MLP neurons of a small language model. Each row is named by its layer, matrix (up: input weights; down: output weights) and neuron, and shows model dimensions 128-255. Each number is 128 + 24 x the weight over its row's rms, rounded and kept within 0 to 255. Numbers have three digits each.
A block is one neuron, or neurons of one layer that tend to fire together. Before each block is what it responds to, as a language model described it from the Wikipedia text at the highest values.

Responds to: Middle pieces of split words, above all "pe" in Euro-pe/European, plus fragments like erson, erv, ission, and closing == heading marks.
L2.up179:115165148126088095130157106132147148145118116152102159167119160139115116101108089091101135134145145122160144107108159135111151157164118108137119112150155114184114126108124112113116152121122134109126139168088127058140125105167090117169153145130079113162136176124143114111138128132154134139136091176147123168126077175122142106152096100113113150132131112166146127096099113159118152059149
L2.down179:139098129120141138105139114093119086144114160111136102095113125099136123119154129157126139164129126102117114144151128136180094125083161136129113152128076173097160107136132095138085087123136135158130138110133162147126125161087174136120109141109119104090153109140122138127119133130099098100122132096107120116125167104138126128121163143153161097099087138120100156123171115059119115171122
L2.up704:156139111099130106120142138123156131149094088071167160141157139113120174103136139125131147093109150159144138137148114139100162111093122125126082105140124126191156131177136162121121148143093150157124144145119113130139135073067110116145154203125102156169137163181146138170146138142132096141101154118142126119120153116116146157123126126121120122107143154147139118096122094107152153101140
L2.down704:093135111122143188143100112118114111118178155141096138114112128120122094143092122128129098141144100098113119101081141129132122151163123118091172151121103123091108122096145132150153129106136106128139109121127142105115107176171147130110130088117115120106097096092117123096129135084120191110193114145126124151132122107125097102093133143147148102130115139114100109150124149150120087132122
L2.up1025:093149139103133143122148117164139139130102151110094163170119143116105129156128116140124145112141126123120119117110134138116174141114160078119139167160131161159091127133149165128104159079079138116167126117127095158169145101151136121121094152172134162101092130118141082116105136130087114092128109157137121100125131101123108087160157075148142117113148118164103145113097165146136105116127
L2.down1025:171088155137146105121133142103138113145144093146188134119151133146141111125140142106173108142113103141144092132121117159140084113135125134153109100102173129090165141127098125128107130168161109129134122120159161133107097157093085124143152112073140159166146096129126151152161098140135108161135150115116120132088125162134108149122168215147134156128095157130166101148168118102141171147155
L2.up1162:177160146121093117113159066133111095109117145126142129143156148133112110162135132078110125096154160149158107120127137107133172117164132135132124116142082089146161150135147120127123095127113150092102130110126133097169149084125113163154117144174136122135092117127129138179132123145137170143084135127124124078161183109134097148157102179155158103139090175159119152088156121087146131149115
L2.down1162:117115122102182124140068173147166175155136084114106125064099099092135149123112128160126141136128104122113137117130143129117106182128122097097134156100113166086087129118142135143119140156128139167142135148149126164092103158134117103112117105112126139117134132129118105097150149129155094095174150168124109152114150162138179154096166121111101122107138157148146122141091117124127130124125

Responds to: Fires on the first piece of a split word, especially "ab" (ab|dicated, ab|le, ab|ove), plus the closing "==" of Wikipedia section headings.
L4.up1492:102136150144176127108113121084159100181162134130123148128126109171115115127133110174126146126129118102154078137143120120154119123138098102180127143148149177123127168063127146126101098140167072115149112122125154116152090150097117143149083130106091130186151135128156160143083089117143111115105114121140147111110074152134146122105112115146103141116160173131158121119125125130138146178116
L4.down1492:128119129106106136103115135153127126104102141132120151110160132071125157115107165165133110146104136129146118149118133126116145094117085138098150158092133130149114151185114142145153116147126167143116169135100108118094196145155130092135142122162136112136125129106097089129156164151123134137133168151130101100149159092113106160143142146095119111156114096145120141143148177145104141129179

Responds to: Closing == or === markers after Wikipedia section titles such as Works or Early life, plus mid-word pieces completing words and names (c, ife, ublic).
L3.up349:086119146105139103107135116088145098139129115104137148164080067082077090100154122148150135059141098128114119126102159098129108146160146129121118139096178134108099132110135093102124108093133157129159111124121112122102117104114117142142115132098155172120165146184127140120163138095151087112089109076116109132130125141129170091140117141104151113150148175095081120146166125149103099092133
L3.down349:155146113146119150116161123159101157116140118144126096116129169208148167160081122106129131177109174150153159126135123162116142101092097104118116121144142103140157092169112139161132105160138133148117146118085137127110175143124161128126128140153142074126105148088161147152110144148098158126113117145132146167126123103121089160103132112158121111092137132160181140132116122145149108173081
L3.up1101:119100130114136119157170143145106139144210119113105137168158098145130100127122098115132162111144099104140114095134160130108147133156137148119110123152157135120106095133204114129103156116113108109157135112092131146131098133183154095121172125147117185142145063179161157122133128124098154137116149140128114161131154123135102138144106149161168147117105124144149132110092143094111192157127
L3.down1101:101168108119143101108115120134167133100076110134176099111089142107112131173152132177147111164126165138100153113120141095177144127124108112153147161123125103138157138148097114126146112098108138138114168138148129147116140121088079130129140144091173105131150159126111097126111140156138106133116107098133162121143109103103140128106151101104070094122119128133112177140125108123137095130146
L3.up1312:125155138108127082124138150087115113154147122156116131143134115155104119098159097115160109093141120118126166138159117087128131177102151119162092127164132148112142126106131143094113146141122145091111157116122121122120126129138145131135116140073115114140127174143132098157159127105131079147155139139092139167154114137131116151110143114147191117139135134134056086146112120123152144136140
L3.down1312:112148102118130178105113148187174134104129094141123090118138152107167126173122149172134128148092162125128100111101148187143113109160098147129110110130116116167133113150128121147162128112116117154133118158114121128151120127122084126136152065167150163118103085122129169083116186112151112119117112089130103068122166148092127131135135141096117137102103147105212169144146160166118123092139
L3.up1379:179167095115122099132099154032192122151140063111111102132124142108135167170104114137135167137137128138107115144119149101135136144149158099135128122148083150136142158160138101142133131152108157133145135128147153117098144117142102150109082137118123153130136137169135079124115128091139157135123125133109129147149131104115136114103128131131131138128082092134137128111123107148146132135116
L3.down1379:085130167125145160113177115193098144113099175145155154152127103134136131116134147130139083113127136124145130131139118175104121120137079155120132136119140120145102102119124205139111100097130131127104091137119112190189128146099151127187137139148147143130082098111124143137117133168162128093110154147112135112125120118151122126129144129142122101122156176131151103148150129109123112157142

Responds to: Mostly the closing == of Wikipedia section headings, such as Early life and education ==, and Playstyle ==. It also fires on mid-word fragments that complete a word, such as sm-all, cent-ury, Py-th-on, Amst-er-dam.
L2.up153:123139113104087117187106163131189149213158107144117115116148124150123145115118111150133137130137118112102151151120125164076138133126147105143154143125144145144132121160081182146118106128116124143161162101148146130117135161091140136132147171130119131099144166129143179105104120143117150124109158134107128128107126108133092120171092091104156136126156152156140138142122141140201131120124
L2.down153:112114149089178153081130087152053124094129150121154143128099110141129113123111133130128097118113136152108080066126138101147118105156113132117106101164097127129126165082147081153146185148179159100122114156112121125144128091156110126136092099112132110158110113129095102143136155111133104107181116155149149095108128152102136142084137128153129119110144116107130112109125108113111144159150
L2.up910:138143109130122123160142140107106130112115138093122137162143124140125121184127122131114157158164125115102113111141105157149156116118085090126095114116106141104117134091129146151134186164154156148116110120164143133110133142211110099149128149157160133152105146140126157157148114131105119140113104112140131142112142184149141110155117106153140166133127132122179119138141141109123107082131
L2.down910:104115130110115175130118153124158135169126099137141102089085164096137129093081127103143134131137124152163151152155110098155128109152172129107136141139102096141147171137125140127145116069113084124123157124083130135129108141086161167167085100128120102093158133113139100128100152157112132135121149090113125115115160129113126132109141121116132149153143139122096139163101071188146132179132
L2.up1021:158148142138134133140123131141131145120165140151135150120131136136104128136104140124090133114131171109139121105145097112157146130126127167135139111132124149098099122123076118135079143114143098119138150110153122141157179108109119078128071160151128144119155129143133167107180076113113100096121125103094144136100131106142146110132165127152198157126080147157153121094138161150145117124132
L2.down1021:089105114133118103125144124094143126139102117111132122128119121114144124130137112138161120124135128159100122140122134148118084141109118072156121126128131130182173151162180147128172125160116150134136094127122141114121087109175137188128171098115149140124122097147121083154074165153164177156144121112149117133156113149083101139119098126108080106142149107098105141150130120110097135123130
L2.up1155:142124137142127088126074150120144147138114098158114168112121139157129138141077135108134101077102144131144185096100145139160108158181086096099125112136144127102135144118146112135100120118146106152154100082083115123115118157136100114095109145108128158144166139120102189128129154154123099149091100109122092104150138131108141127142098113121136100148156125100147108112107160147164124129158
L2.down1155:138136127097155160116171112114146111131128119111157125145133132122117104120166146115141158169163084139110108137104113149083169113096170153179144123106127120139130082114130148098146139133104138143113130188149140124137154105115149113169146139153119100124110107125155120115115113103118152127127153119137142155108164140153130117129170123166122123122082124146147132156123112109117135153114

Responds to: Closing == or === markers ending Wikipedia section headings, such as Provisions ==, Description==, Plot===; weakly, scattered mid-word pieces like uc, ent.
L4.up208:118117083145131139132124129123089100112145123104107174109085088151080120187143152133113128099118113131133153095132118134137170186147131136123105111129158146122095102111147196105115094111138124120132131128105084104114088112133119099142145127113080152161110141089116113129171158105126166087072162126114175115102105115148167105121102142147122101140136153169152129062103155138133104134161
L4.down208:136162133135154145116099110109153191118103144131099106166175142093192128085145107094148127138124123137101121134176168133139077116104107118152170163126137177106147156144128110122143112135143156117124120134128182108127121171112091172097115102114165112132123132120118137167155107142129115168162123112139115166149106130147147164110145148130117163142076129125123098192081107107147122112115

Responds to: Closing == or === marks that end Wikipedia section headings such as Etymology, History or Works, plus some mid-word pieces (Arm-ies, F-em-i, imag-es).
L3.up133:110104121146130117131181154143137128110104160138161129148128161119121098160148117137147122124088096104086152130159110093132111108095140123138118115153131134113150100106140089125111136110137125129132165144158114133148126078173127097160129177149127046146131111122147123105133152136144114146098128086139143154106088116122122151105116127123146154119130170148077151158129127142161110092168
L3.down133:123125182118168126129091154122117131101163141120079162121087135111111144107126152145128155156150163152181108133082119153133121167122137088123132118130142123107136177103140177150150141139126152159135112117113144169138139123102133129116142088128135185112130153160114118160122109167118161130149119188132130131150146130154133117136142176156135120184107165120162096108133124138074131156123
L3.up200:114176119133140167173127169119130121137143093142067117098065133113097160130135138151051120147126096141121144137141163110124106118110137107121121140165134084122173124131159114148136068131120124142116135138185073115112129126125153075151122147114125127109122127075167142107092136118128125156122149097122073136108125134124136149106127109115102135101106163184127118127146152107124112076145
L3.down200:128110142149166091126147121157128163096104160095171155157169136124136075128131119115146150128149134096127149123113124156123150123138099155107093096127145173106130165089114137112135186120135174134154104123123176101144141145125123174139096155165149142176110128152095128131186106141139114099140117185160169127126134125138127113085122194135181115122102093093116134128150099105137103156145
L3.up742:083127144152157092139143109115157145175134089174167142128107108123172143123095158099124081112144112152150134134143145157117088117147138145145148085110108146105123165087182134098104176150141078142141150107113143121146105128151115150125136189111115146151129192170137144147151104098158087146068157122168093096138140115142135132108127145150145167163130152146165130140146107126126119127110
L3.down742:140107147113115114136095137166097079109125134108089124153153152120108134123156111154151160179152124068120137108133158083150144105146114106115094152165184123133084092146103151122173099117103162121114113130149097133130148168105122088100125048136118101100120090125137137103131132151092141096171108158105140181149132138141104096113128137102158140122097112120121142079115108126130134132149
L3.up998:105167128160111093111123152094153153133115162141131119139150099125094097167141124128145090116130128143139151136164134125148152110124137101152089154121133149114142131097141082126146170121141150150116157116098113168128113116114165106152129118118119098113131105095145159161155140110166120111140152104098157115092124122179134134123162146098149176149129135151144112139186171160139140123093
L3.down998:107129121142137146140190100107107160136113105101120142121116120142136117098116140141142154130146108111126090120102133103152114134086116145108120085144101087131094145115072118137107129126120087145146126118143114112117130136086115146075083125162141182113090164119111071151087150149097121129113099130147114112140126134091096100113090144123127092116124099105156159094116137090095144133126